Part of a small language model's weights: width 640, 5 heads of 128.
MLP neurons of a small language model. Each row is named by its layer, matrix (gate and up: input weights) and neuron, and shows model dimensions 176-367. Each number is 128 + 24 x the weight over its row's rms, rounded and kept within 0 to 255. Numbers have three digits each. A neuron's up and down rows have the sign that makes its largest values positive.
Before each neuron's rows, "fires on" lists the tokens most often at its 100 highest values on Wikipedia text that the model never trained on.

fires on: ".", "\"", "'", " a", "\",", " "
L6.gate1341:117098118099152104114150121107146106147120112171156150155158144150143137110137146158123116111124114139120143132111118100159130134121146124085099116141100118112120089122130211137085145156171137107142109149143135106109134119147140158092128105140116143142144106138112121133113148136099103139125087142115123123165140190124117143128127166124157132126125089095154091114139112132108131070130137111054150096112110158111125121098099149163132110120111157105115100115132088133148159144183111121152110136087151156093143106107108143143127121137125158081129132145128127153157097149181133160
L6.up1341:155112135144111116096114114184140135142148138177152136138185149166131090064134122147159118146149136109162115107099111098131096126146125081111148146125115151136125133136115158139125162135128115125097113099159114134095156110141128077146085121105123123112130133155117149135136132113124112108132126154143144133135104123103131183134126184118136112151146126114156162093180124132138124187115108151143142148099143121143081124092095096108161092169119111112107106128121154126136113141151103103048134144156129119159131146142150136116106110123145171118152137123090101142116148106192172130

fires on: " million", " a", " was", " to", "-", " billion"
L6.gate547:125101163119161130097103155097175118124129106103110128085130114136099110160152123138154180098100103097111138099139070157126083156102110157166127092133128092169145130098144174101118131143118133121090114118110107119098136124136137167137124131127076146121146121144105158100121132117143124172113159148177132134111136136120136079066132131126120092100113135123131129123128161144098146114112094141145130160129103134120115168152165175119073141137148133105149139170109149100152144187155115116160144107117142144131124111115140177087141142117125109114101104135135172092084148143118118093
L6.up547:158154154128099119108078144073101092119147096117101113114127092142095111143122098100152136129101119122130131179157110153156148135076129172187157140140090126166164138138119103125118128099144119137147133118112110130152114144095079162143138134180115150160135089126074120121095083186149093174170106102127128090124110145112083123124104134124144112104157132117147121130135099150098129139105132149096115141122099136151141176104117126133095113143163140129170127141168178139127127139135057143159138157125102122153146071119151124113135172149134076149072154156129131137100123163103187070

fires on: " very", " so", " too", "ly", " such", " So"
L6.gate2337:135138127098146121102099132138146045159091111141099123163100095169105113126123062110130126107175090120100131134176132054097093086131118134094099125127160076121128125151157103156160173115158132157114130104135137125125078125127089129148104131164085117129109157133114157140111142154122144149085084119109163128150133120078137115153098142091103119150082102162141125125122159147121114120140162153152110128105106113111109141116108125152122170146114126094132154121129118109167106178137091149103111144081125165164149092130139118155155126094167128082162114088181153123152134170118112105
L6.up2337:118151058146081124118098113155134102141115097080080131160085094124141131095138103108135143156178127123125129111169126089142128124104098090138137127137159121080117132140149093157101132136128146107097123123141143106134130097138147110141111135121130154143120123183162145152137146105119121149107099089120153150130141111093116118122113120101094180136123107144108150096128131100105134099129145113165077103125130159152115137126136154104123142095088110103135151121128118166112154131129101147133108093142075146139119147117119118148094141122156122127173145065128132106097147151119121141

fires on: "-", "'s", ".", "ian"
L6.gate1969:168154157095104139121142152082092119143153148147126118071135157103122147121106103117095143097169108119137134133100084141116125151103114140149162154132147113119139139129127119146134124120106104112130127136151123138145157115131080119170161157105112071135121093142128104139165131142181079136145108167112110135144131115126130110116150098126125129126125120125125135147133160172135142135113130164109142164141142125089147161130083158107075155113177145141116108168132140161118110126140140101173097119110109143103118158130141167139087144121144106123166088166077102100139134160122171098
L6.up1969:098127156113109161105120100122108149117162108117159151139133171117137067133104149130090164175117188157167134140153118148157109136115107115126133153154125175158120139126119127120143137114112151135109091118119128143166112089160102118105115133154119110159132111122115119115147107160144082102136081133125154101140195118100161128108129111128113118135121090127143112163129117137147116088113133088152123136121158149105166143120098163112137105108166195160132102118092140133119159129137134090081095123144115201148096137115096094100133154133141142115120131131112135183150158142149127130

fires on: "\n", " \"", ":\n", ":\n\n", " be"
L6.gate1863:155125108136109135146120110155124150151131110130110131113102144109091106098131122144109110143143182160119157113096109135107167110108135142097115103142110092122127142135083121151188137152108141138191124129127107152107095156128136151107125121153145124144129110140080148150153131142158122145110150104164087106148155169117081114127118097141160169170129162109138097125153153129113147124169132128165102096083092134125130097136128106151127117127128128086156115156156069143166082183150137152123104096060137103104120146143152147142145149097112121122134095144196109100111122103138204147
L6.up1863:147098111133168098115116150133157135157124140134123141107139123143083114119102145131133110145124117139138102134136151085106148150158151139118141092112091131124106141090142101113156146134130089131169119121107116137118171114108103138059119099109095110133152124123124142118114160128123154126142156115179119157130128127099128123135108116089139111166092117104131135177159135180120122168123143152165099122133114133140135106153081092110124118132115139157137156123155094120113085138103139106106107128125102150132134125120149143143144159102119137134150146158113127147103152115133126126

fires on: "j", "J", " j", " ", "ij"
L6.gate185:112138136155173099148141117126174117119174110136112103098141115124117146132140114111081142134114125098100111152190116104181119126143101138116132122145171153111115111147081098120085117131085147116121092104143162127131155100122097122132130173108121140094152127111156137168156133106120117139101110106126140118141123137162152162132101137133121104125139125096156185127160096123135151116135125116111151115113136143095123123109143154105156159097117095091120117123114109106160145143201123122114086143165104094156096167129106151117107169168131142099139142151169115104114152170116135109
L6.up185:106136159142124168146131142119149142133102138137162149119130150149151139112120118132100172143165138101114118132125105149125139135155101151169146126117135124113100162112123127109134114114144147139114138085154160171109167133084106126159137131153124125126126125087142123116156094129118143131075135141088158124125112164135120125129146106137117166125162133086143114157145123116111142173131137073141120100101166113134088138095204153122143103146093112132119127113157146135149107121131095150116120122137127164188117120117133140178144121165098164086145088100204090106128103145142107161

fires on: ":", " |", "|", "ul", "id", "al"
L6.gate412:072153141137082132140120115112126134154125124128118156154087114135139126105115085120136134108141127151127164102141141121140132097158141110154158119148202133096170136121131142171155115116154091128137106153115116079147097112144153114098138179099137154155134117099158108101126170066133129119161098142116124138118083151162099107101120138093114130170156066144133140175161125107126120122136160158152166128101130132073174108125121142139139104108116149095121135101162095123074157050116173158104101149144140104095130130110116143142115105157086114135147126110167102120135111088127115125
L6.up412:153163110142094125067174112101166106138125127134165147157145108165088144162124152131146126132104115111113107168132129126133096139140155164088128126120130106097152121106125118151133118120161152140151152119149124137203148148144118132175108175099082124143111063162140152128169128102156145147158138146123093072128140121130126164128179136136147151109117082135083120146110133117121142126120163128125148110112122134115101154101144106115146155156152152131139164146107104116128121145130156117145130169153093102128110100186118124184112096105091139132133172112083150122096116115109158125

fires on: " ", ".", " a", "2", " one"
L6.gate1141:110136112153088146136099174061107120127104196128100131138140142101154154149140141176131160128113074132146153107144108106145123117129087165150116126163128095115108159112112124110104123135145124110134113111110135106138078166148105125160122158161139181164157128145153142106135121102193119111119126175122130132179129158114148153101119095148120142125130161128189153097109094135128123119163144104163087098104140125153152160104148123140117067136119104157138109089135092122119117091083123119156133168157077169121105108149162117138146102154113079126167164102149130157133118145141136157
L6.up1141:160092134104125129147124139111172126107142178125121137115117134121103150127129146119154149151104108113134152112110137098161112144113131156132114088135135128075133177130108149110086105093122132135120161142087100121151117135154134130116114118153103166145130126158104108086150132106148136117119112159160132139160110111074117121137139152163144102113193082123157114088124116132144107127157103096126121126087116115144134131135136124144129126154135089164082126117147144147104139078153117139141147112138105135142097099135131156133115134083157137106177142116154098190122076094125163096

fires on: ".", ",", ";", ":"
L6.gate227:093185182110150141084079137125154114113140072114108116134144089135147104123108144116157136150143101119119124119170106169144161128125167126153175137125119075112194116112113116127152112152108064159102118069158118121098137142116092140154162116109105137107158117099138154103106106089101148164119137173121106133140088122103088143114116136144093138130087125115125127073141141171088122169110120157109128155171141135175159126155143135080131123095095126152112105151123120132081128131109123114153075087118156091150112170107153147138119134122184123130133119166104108164107124141138103122
L6.up227:144102143099181178136086150129160079198113114141122126101156169119096151132101149119154162121127128069118099129131119151113113104075127131129132130089119103132064142096162106113120111089132117113124108133079120121107110110098140099163067151113147155129077109149131086111135139152148142106139111203130112127128127121123107137144100160123152158103143129137113163103149114127112134129160137138113153110134111078098114118123100125118116147106108178105110108136128132088111151065096117104146139146122124165100147147138133102139129138130119109149161177114127132083079160124127115120

fires on: " not", "l", " of", " are", "old"
L6.gate56:143148099122138144125122118127154114158133126138120106140120122163172090127087152119124128159110112160113120126126134134166136171088111090126143129116109179116191148156176082143109101124110127093097144101119122141131147103123140149152135141119128146143144169085115188119091180108119115132069110152150118120116164133152153161119138133159135144147180143095162128171118170150113150134102146154186100159146106174151136150138120158113124119160138123161073150151131130120107155130102132143120114063092108104095141188100146106170134136119124124104094142108102170117101096155168187154
L6.up56:161141114097131119117149145142125117091125128136160122097128101129136180077112115100132187112186134138159144130111158115137123154151129095106105104148151148138137115120189144134106139133124129166141153136066130101156174149143113112082084134109164144132161150136116107106147144154131112126085094079149114138107139138117097080133119141116138111148172164086105127151162102123148158124089081090154146075140155125141144118145144093105124095104104138114125117159159122100120137083113168143144164159119080119120106119142148100119182115167142131099088087135132105138195122159128149141

fires on: " |", "r", "ers", "oc", "ec", " people"
L6.gate1665:130136137127114156129128128153155124128119160143152096144104145141141144106152151097077138143134195159121103128127107103115154134092113122126125107148128126128096148156119139159112130117099105109113106158133129151129165118111169157130078140125112131088085103167098125117170140113109094097183171137140099145136132187116108161110097165136142112102121112141120103136134114146100132131140154119139157164108148144146186077133158110161112136123091134132144133116101091131146096156090094122104118126151107118101126144108139110108146157148118158114105123095128116106116123192173119149
L6.up1665:120156129105112144131112134108157137112092135104115131088126154127104148158106143152149122107122112109134110124140088181139136140133092114146159138183118114161150111127088131174133149109115188132111131125118140124144132160066105125138141108106106109162084078102116106130158159113107129119132144108146073177147116115138103140143088166124112117127119122070119090119113158088140131124115112179119148119137170111110113137118140112133098074095166091135102154099154109124126124096095144088114155101122169130137095147092131148171135115129158116122109115115177114153085109123137106130

fires on: " |\n", " ", "%"
L6.gate1833:117152085123113111099152118106109170089168152121147129150129132109109138090176132112115087106116140129150089136117115103118093139171169122111109158118081114114140149144132116136112163119123111168149155100098111146127096129133179160088168127137118141100119120157157120121148113159138139133120096116139156114136157128109131136124154136132107160096119124125114130151131150092097121137119137125149126125152106116133138128081114123119169140135117169123119157109128128135115144125121152123140146126149081115167145119130117169135144176085141111118141137144139108165139154101091130164
L6.up1833:133146128086117156115145115111115121135156118124109114102134136082123138117157119144122093127152176119139098152137118120141124124157147111113091144125110117144153126094127159123102136136117121143127130103110110158112121158144148126088149116154109122126089106143113146117153105162185118125116163080135141137154163126118156172141150141097057137129126160127139136213138091116115139164101139120132152110147145140120154151117128116131111126108130125129163165108115126131137131124125163121145118108151117123114111098110128160146142138102125128120127141153137116133123153110118146138

fires on: " |\n", " Top", " |", "]", " Division", " Title"
L6.gate2391:121122099147135114178083110110137118120154174149140077085141161138125131165104091138183174108124126127129107110094137097084132162147140139138167171129111137082120130164158138167134129137122147115121162108098135127143119112125122123134167110161102113127129193138136124095128139078108142116115118108106146140125093141134139113133127123116155115141153115163114140138167129172140062137116181093140113089106070122131113147124143063157157126132113108118115099133082106155166104128129125149164118066098132137132145113132097079117139123165142133140149099109125113124129119096113130124
L6.up2391:150134161145171156118163134152096104153117105112124118100110111159137153109125141135105124129167080096180090160135147171100133104123084139122128121082110162088092089165136128152129122109100115096086095137117150067126126122143155138137134165133132177113126137113090099124178097155130130150111129160146151127142142142141145118146115101136128150161185123148137101082118134106148154145118141140113104116158106151157155139105149134145103144110150083102112121124159113109122137103117108102142119088125126106112112160123125154142109106102127141171098139103106144154128165104097108127

fires on: " was", "s", " also", "|"
L6.gate1347:123097093110124126126138149164121112117141111131163160088148086142165092162189132147124098173119140129120134158127081143102102143093125168160093146116145117131132083212142086159104142164142145138131103127120091146144122116138156154140118150117115138127124094097100103113154116113120157125106160135074117150126157127125130107125112106096136143155096141109124093139116104128150132205166093110183109115136105158088129166167155154119129143104117120089134088166159142129116121112170168092120176119139157152120134150157146119136067148179134125128102101119096144099113155140118169157
L6.up1347:134107108140159181120119125107168136102073202106121119181140141122148183132129149168174152118119148145139131138139092148100137126124122124141122131150160111123085142131118122110099090137078115139095140101119142121111074098121118125140148156119097117135118149122161159132120157079075179111142122116152103150121131162118144076096117088142116100111114095181132128141163156160136129135183128095135108145126126118127136168119166113109107147163134102102151116123136147138072133088132182126076149153118181108144123144133109141113092137158116120133150111084066122155130121108148147113

fires on: ".\n\n", "\n\n", ".\"", "\"\n", "\"."
L6.gate2095:145125165109199141106145152118100157136127107128118110161104130086090102125085182140121117142127104102137140138113115136118148127120117177114144104133104198132132135137106136138175121111119134146127146133152140164116146139162139131104084114158121132086148101152107155154110140120051127201099138136126132115126077122112118145126103129113109113096114131139156101150127130172140130126147128167155102148140103134107107066115107114090141070131096142117151162138116111129114108140141140138105096109153110159114116154140137158085130128134136131150161136085117143124147130159129109116
L6.up2095:103134113161186137138115087168109122135153113123153155119099152122081132118102154106100125094091109127157132135127153132124138137106130135144120110147136122133124151099116143092074175128121130166161139130134158197102158127121082137093129106115165098140111135118102128127131169168121123177100124089138116092113108120127088145136123148102110153123146105146105142170115129151174102096146089128121089114137105149109102067130097157137118115145124130120135110134131084137137152130160140150136140108094084138177125105090141144094137145081128129109107117127132133109091158136168143123

fires on: " that", "ic", " this", "ial", " That"
L6.gate1808:132126115120164101116115146120159102129117105134168109114085144159123112110135096105110131080152116144112116137155104106113142166097139151091133146129109160118121163113155144178165124115113129123093118064079126178147072140113104172152100131088123095111125096128174121159122124144115107135140118131133119120144149114139143163133145167092151157180135125086120136118132120131147097146067140100104109145180101137114131133161110110118110155209109125093141091170099120172147144099132147127090078112154084165127103157109130110123081113094158134163117112124166135110148164147147158078
L6.up1808:146129180097169085137113133126113094127092123132105114114127142127098130124147108122115121122132127133114091106129101119145125119129095150110096137097123130092129113143157077118197127074114125115112143118126126138136095138103114091131122157137098119127104113171110112125144162124124087152140138139143122145144129128132118193102121142103069166115099125087139113128179127147157110098161090128121131118149126173099131116142080137147088148176086171142140153137155149120128135085121125124149095155125076104128125161147129128146162125109127138109120156119168154116098148138089160104

fires on: " |", " ", " by", " father", " parents"
L6.gate1893:162143175124081133119152128163191111165132124111157133141094142111122162134113158137136133119111161163118112131094149095093136067169148120144146137134117104123135133106120098155107172082075135105174149126150141134099159143114145091072103139110120129134114096131107178115137149185144142163123153110152146160143091138101112113146147099165093162157129134139129123114143130181206156145115130142084128095154139155128148074088139144127148142142125128130143177160113127121129134118118113150144099138128159147129128146113108163146125092111089116100165095102142104128148109101129124074
L6.up1893:104106118132147130103121140110132147134091120136143151144137073142139157077130105184090150094117180132150119133146182152128153128142119104119120114115141129119131156127090133120147137113118105135139128122129118108095133142147156119048138128118115153086117146114123204123104157116167178169125117135126106145101159131100118121131145100116182152155103139125126133150154129132133070133133141073135152124107112135121156147141124101177141124098137145113114136117140163111149113102108120187136098112164091149146153119156133144125092147155099138151151111115144125163138098145130109131

fires on: " |", " when", " When", " of", ":"
L6.gate1287:138149109124147095118158156136141132156137101197092164090156149149110145091143121122148094127136160129106142135142139130146108095122125165145129136116122146093098144119128126182122106132166173103161158092121139118110157117128130129110107156144143157126116090128165155122163112071102144117129141111129161133126130123146120126094101090104129145127118160148143144121131112122127125161123146158151092134150113110144073097145164174108166125112117140124152151099092091121105107122100142140134137147081108121080135128097114144119150115111119172088155181145151133162156130104121130152
L6.up1287:127155126098124091141108132117162155144167132136181113102099111097131168173141104137145129116136119082133150137126134120132116126137124101124129125103140110131140137118112145101101116154108110091127114123129130136121113130146174168114107044133094129105141158123137118164150113105113132139127120125143131129080134114166156168104098104133147146118104115142140108135121109115094105124104136144119121117129139130113116139117149124115125165181171130157135122176113119128097126168137131103178129097119133104160101127159133069133187170086112150147104136116115133101104111126117105063

fires on: "o", "um", "on", "a", ")", "u"
L6.gate2266:137161168139141105129134142139139119147096115109121112093104138101146156165138096153155123110118096125107109103137154091118094094134155097070143119084120106135116185154122139179147143110117126112132133140136136104129139152112129126151175144141151129134116126127129093169164096149134110133130138155138129161138112155149148146123146158141108092151123074120173115090106105124151112107104139103139175131109128117096114147115128137146113114110129110139090102121089103140148129084148123149192142106130115163138117152111127116133097142122117134107112118132132128095154105192157164126
L6.up2266:115138144107116143119115144106127141161165168110124104148125104155130144171132149166192145137116131101095134107118193099108135129142129111103169107117130107109166111134121097165113106135064129122166095123115118126126118182147130121137147103134132144147152103160118086123098152160145127133108104081134146146155142137110145090148149189124126122134091122129154127093125150096169124094071104152139122131154141094130095141117111131096096147158135138170082107060095129092137119141111133116149128113121111134205066114134133114119098111165079125143147125126152150098115142124122174129

fires on: "."
L6.gate287:144136096119113126073141165195104149129155114148116128117110137092114126156093159118120096147087164080085126119110087108138133150089149112130115111166082101127146111139099132147179090121162167126132119129142117162113140130116124107126136162153139103123115115117118161093152116147165135141149141114149115115116150123101176161125118109140103153089136141125126077132137162120146080108169135145119118141144120137152151104100144080133116121146086136148110141169136098094149106134147097086152104121165126185098112139128152160103097126131159137100137105084120134162106122141123137078
L6.up287:102116150085160152071123120108135114128123134140180146125106158122119134127142137090139142134139161126115115118110137134109100162131095125196120124111125090146139149091133152080128166120120119110120163102126085112126143170115127154129175149162125144129098120107120122133171175133120131176100124110141142092157135102171160118128126124130120145107168120137169114144143109110171090117142144171122107114110109102126152094126126132137140158121088111133095139146178117185156174125098131142158109114121133132098119160092148110072105121059152124103162117110125148161162117131136127143

fires on: " from", " than", " as", " |\n", " Like"
L6.gate161:140127148124151109117118119153140117103127159142120123115064135113145146131138173108146123137145107143138096076124096100129135070130168139134143104082144121102151144139107118120138169078161110147154166109114113076186101103148136107132189125101087133105098079144151158118132150094089120116101138125112160112111084122165119125140127119112098143150112154119142128140136155085149151158126106099114131128109115085099152152143149165104109137128169123136151138134147128123164138131153113159106131151156126128099139143104168084123106066131125155110140159161139116160153085129103109070
L6.up161:155127145108126124104135163135173170123140156130094116081152130094095127116145121189090113162129143096117152143113116126151126116146113148115133129131106126152117143116116118140134119123144152139193106113129169164128127188113106091095150103147142125083177133113116148117184171136111158176118126122146150113139069141155101100146137107126121128098089100152166166137139117075150156128132120163114142110163138160114124097161092134136107119116157149077119147167140118166151141115164118173088088127138124091112077117116157141122136091130122086135138127096116104109139083123133102125

fires on: ".\n\n", "\".\n\n", "\n\n", ".\"\n\n"
L6.gate1797:105137185114136167107131094119154117085124136120109136094098151172129143117113086131088115148110125134090143118140135108136140131135074135123095150106124126145103096121120147121172126108124133147154134140104120178150145134121119153069114120116104139141123128159144150138103128107104115106158140069197120128130121182135122099103154136105111082131075147101130153120162150152130159092102137144123131113133100175100113103144157123086144088164125159143157139131109124132107140086127127120125129129138128095103154130137167132122130140112133134096146138155136127113117115144105143121
L6.up1797:130092176151153151151110114134155150124156102160117130140149115138126129092139142127163144128152168122174121075172170114115114136115103116127092118144131183161135113133132117116144130135117115122098143087136166110146120131109141142141119139083170104112111122158083099094125124094117122102149131144128134147159155158150128102143121147122122105106126164164190150154186149155152124110099103104148115126128086123129113127134127122068135090137160134142096101151109163144113165128094088136128120131132145124110180095135107136135125108105134154189137146124141093139135099135121143089

fires on: ".\n\n", " was", "-", " is", "."
L6.gate355:140173139131140153142107094112128092091107126128123119146156127147134102088114107113135169127138123140132108148170126131112133121063077108058131114130141160125115138133097137135127119150105155119120106129077146093153148130089161100128089131174101124116098140141123195127161109113097128132109090142159111120117142116139169153186143133148121153119122146174116133102156100115112114180131098132128148114129114155158150111119115187112115105111148142116153152147105102112094123126131107145132119152110124112138138082144116103148177131164114124129116203122081128128125122138127149084
L6.up355:135127117166143153126093091115160107127129075134096123113159131119119124089121091141165167137109117146121101132136116143173151139085151134054133133143120118110149124173141126144129143134119132134125140124156123125143144139094121095153092133113089102115126109120108141179142123088120137122142122097129108152127151132149139118158151119130081146130164129149102090084125124136118144131126114152123133177109143147143126146135071135129169095115094116132135135157126111148114136123156126138146109122136083139133138098123133103105181135099137116099114214113131149126141107128108117115

fires on: ".", ".\n\n"
L6.gate1043:149057137138133142144178104118129129115143147156124141096108111062121137125143145091158142107117145095115095112085146103172143169060092127114141096124105119121105173145098168136112116093145109104101165122170082137135100151130123113131137161139094148118132089128140152146139130133142152127107079125169085129133150147129095141147119130132115158125116130135153115142144154112135095149120118157085132113135145120181098107105112121147123146110083155137128141162113143137149150089066094131129157145094102168135123160159139095125112123097134158119144109073117153156148094164130179101
L6.up1043:125131137129158168137119136089098152119145122133159115140095146106116146158166099066127127145101103137163106108166129122137116135105151125156105104161128101161149145117148075124101102103128143110165151128127143095141167128143105130133146109171169124125108106104112134123141132144137096135107136064176107139127160155133148151189124147148128134119126151147125108130110087151120125129136134146126137106151153115131128142136137130144133104111113091126131100127143091123089171190153113099151121123127129152132112171122143148119106178105118140102115143100114095175145141108144119124

fires on: " ", " favor"
L6.gate1468:128106106083142137153123134103099155119175144127113147155090183130118117124144168166139091162066167108094135105125172120107133099059133130141103139094164121086161133098092121139123142125100131145152165126146194143133183150081108154132099126167063164168086130169121129150145128135118176108131115116123169092093143155128154107160148119140096142157152090108156172135146115162123155111101163101128134110161138119134124088136124111117127136141118130110130123133143122075172090130137114150129111122152126141154112166122148170112129094124124138128128107131123121138173127150137113100
L6.up1468:139124132095107149147151085145121148116117077152133137143161092083101119126150129146141163095127117146140120125105191133136091144169086135139154205176133110114116134145102108142097107156124122115091123112114176110113044111088152111137132143183110101095119137104151155154125139151154116116167148133159115126175104136147148134108114134120154108137114135120130124098163143098110129163156127128133113132137097096079140114122140150104078098157172118117082160162094123137108099117093112142166152145163117114141137112137105117133133165127125104139110117133114094112101146131116125127

fires on: "0", "7", "1", "ue", "6", "2"
L6.gate349:122130106124109123147139140152134144115147087133105124104138144114101163162111091130140140164140147152130126096130121130104131140105121128111127182097152108149185148123109113147147092082154139164170162127090138129138118136085074154107150118139152150135147177134104130105120124120120174132114124143132111106117110152085139122107119138122151140143121177154146145129143097158103121149134093142154118129085145115151135079112134117120120122125112115106165128163118161125113106103156151097130168122101133102127144138129165152115119116129132136138147114131131142171127091124142111137
L6.up349:119127118119180092145133128121103148165105147129051150105128145138110134113116129139139139135143137156127150083122103157120160137142065131131135132130136141115132155082121103188193078131126116121157105112136147140141155086137089119118088132155144123127138102131126101129120154110119122094107135149126191099104130150094154101129102128138143095131132151114166147170186128148131144145135098129120111103118130133195109091158145096139082146103105134095141125146123125106096145173129162129159112162173120141126142092123116115133113135155146150111098124107126107097168125126129172143

fires on: " it", " she", " he", " that", " but", " the"
L6.gate90:088125132099159097183119140161145123098138111180075115118115153089106126136134109104161123140155140116157156115147135113153115111130167191137150122115099143103080168128127108097073143124087123129117137105151148091132107132068137114144124132116126113112111142202083156108108150080110103149155139144091144097147181099131109132099141136138126176105114133129130099118085149076100110151154160139118127124138090106126123141143111149146110139122122152126139117128147134093130110145128090133110125149083171140112121133163127077124149102134136154121138110156146147134078126128141127152
L6.up90:108128155116115109122151123160107095133133143110115115138147127160131138122125118102141144125117131114117151114139117131120097085096121159144156172137112126139122131164124184134103105125179185144146143132098094182129127110168143072136111127131135100155098081120106149162176153157141124102132171095147096104177132136121152123135102131130078116134128163074124134131132141119130126126158108118145142145129162130113132132137099082125154115121158153181140113142112135121103152140147116141184160177134105134147147113160144117110076139118139116101102126117128095104150119142115125155

fires on: ")", "1", "–", "2", "0"
L6.gate194:097134111094138122105103133129132083141168114153140139116162117102139122122136093118158108149096143108082112131150111144103151151136079113130144086132061145155174119102118134122157108136099136149103089072101169122137139108146117124158143113085136106149092089156153133102168132110121055140122133164111064143154098128163123124137137154099163101125118184111126106112098133140104065138120138129107135106159114109118167167091134147108107113107115108160106123117116091140122167122136176133130163138110145176144126091128132144110122202132118105161160125166116093122083103124105142137
L6.up194:142110110107139111137135102107143145126129147104127089131105148108103159115133072132110135143169147132145143159160118097107139124127148172157123156088108146154131150137093129135169096162151160127188127069169119134185134086157140144122149132122158140122149127109091100111113118151101130109087121138143111074129128157104132149127138106163116166120145129158122107112122170135107111114117153154168103148149116132121100153124129152109148168101112131171167130144113086160133113172129101116102139105092133112143132108102142109131115125116117116161133104122123092118112132119141148174

fires on: " and", " as", " received", " Am", " am"
L6.gate180:099094169116142141131086122082125146128153134143127135115115118118080152121108080129132093162167111147123119084162129125141152118139154127124091131131098120128135127089153097151155152103092148149149149117108118094116135144149076128124131137100170120115081125124110129113134101116116132122150124117109120120169088121116141142147096168125100073161113161088163158156094151195098135125145115158127120156133155159142125113109149107101123152082129125090147118120154131107125130143083133151143125137143124155177090115125111140084122136144100099141157124116145113096161059091118114131
L6.up180:154094126098111168050131143130134144158121134093105091183092101111105162150137130098127145132139116168154172146102121117121144107169125088094116088171135139135140117104108127170075137129142149105152143142110113111169140155144152130146095178142133097131114133168124132124138140129126165142121135088098125144079103136114156113158104130167157134148146147077111152097153104146141124139112120137146168140156180131152093169134159150159142136138128124130130149129128114163118088094104137107146095091139126142119122102143103144158132145148105109116096139168141109160157153108088040141

fires on: " it", " that", "It", " on", " It", "ip"
L6.gate1592:140129119093087124154167126190142148114136120110138088106139126126147092150101127129156153156159124119126151161095089126128086113131113126116103110126108113142117107139135134111131157100158110098144117143132126117122139110120107113113101115140098115083109154126128163103129144124078127126132113125110150142122121109121146161134138112141157093168107101135115088126147168157106106164122090076118102119146110171097072137130143121155106153139130110159115142146121096088128112063128118112141104170116109142152119186135106122108055148153065134123136134157134135134159112143093147117
L6.up1592:134097109115093096147138126125151102106081094162135117153083127139109131131143118108083164106122138101121144148087123126088121162143121079101169123149118118160142142146106150137140160160143151102142154115123149126139130096149142129124112094132149104104143090140144168113120149138129099142184139100145137117151112130110128141105142142117104172078139114081179118121127167113124124109119119117099142166129135156112087126176098091102084127130125137127127132158124113096180108162111124106115077149150113129122172113118109142081134134143151116120123156136118112131152176151135123116

fires on: "in", "n", "un", ".", "ov"
L6.gate1777:142144119117093129101134128120156133132143121125162085149167104163139149136146116157146178149126097110135114137173136146113134149143095109111108115126142152151124166166087142138155125139095163142142142156135104120130103099112137142109142129164118148116060148122123133171100138157094087116135114130098135218153140135145092133140149131139115124102136112142160105147174105112067122163086094151104131111143151123122091139090093119104113134118161104183109131123155118119143083093123163161142147150107122126108116164121105129149132123107107150176120122121176133109116110148120116127
L6.up1777:137149130130115107116115088158095153165118124138105165158163085123174100132154105108130143098117143182142168144124111088144152124149120125133123134151095126116099101104132135136130073122132114142146165058156128144104129157143114126177084184159112144131108144097112112111113107130112121143148160096145157101142158071124103102142087142117116098128114129117205113173145099169128127124146147109169130124131171139154159141137124115121114121129092142140136142112112152084111171089140126124104130121153151120127129121127101122143152137138138148103113170098122157068114180119165122145

fires on: " |", "|", "'s", ":", " •"
L6.gate2498:134146115132114104113144130121123121118140138174130138145077135135102107132108144163174152114151113107098154142078131131135138093117114159099170154171157142110120127145120107194134131114157076188130085074118135116129114174131131161112195089126145145171151140142142161146160132111133115156133109090147102162098132152144131147117154185106114087116127114161078112148134128094145140081159115142141146094127147150111178087106141127159107089088120135135142171104097085113119127125114157117112145130175125129131125105162102133128130112115148168107147126114129152128151101116112133130
L6.up2498:097131177154124125129155129101134110133134091100129110145099133164105165102145110102136139146108126144136166122134116112149184120150164135080154137063106167137143160177116081130114153143120099187109138157122137066174093125129105143118149192120153152150132096138166168070113139156124139141164104138173069132167103115119136164155152159171150150112112084136104146139146117163106108089087086110146135171157084153120130119134144107162142167100125094104112145141163126140111135114102110140097119075142127156137134111170134167148153129149127080118172116114109135170134132109131113141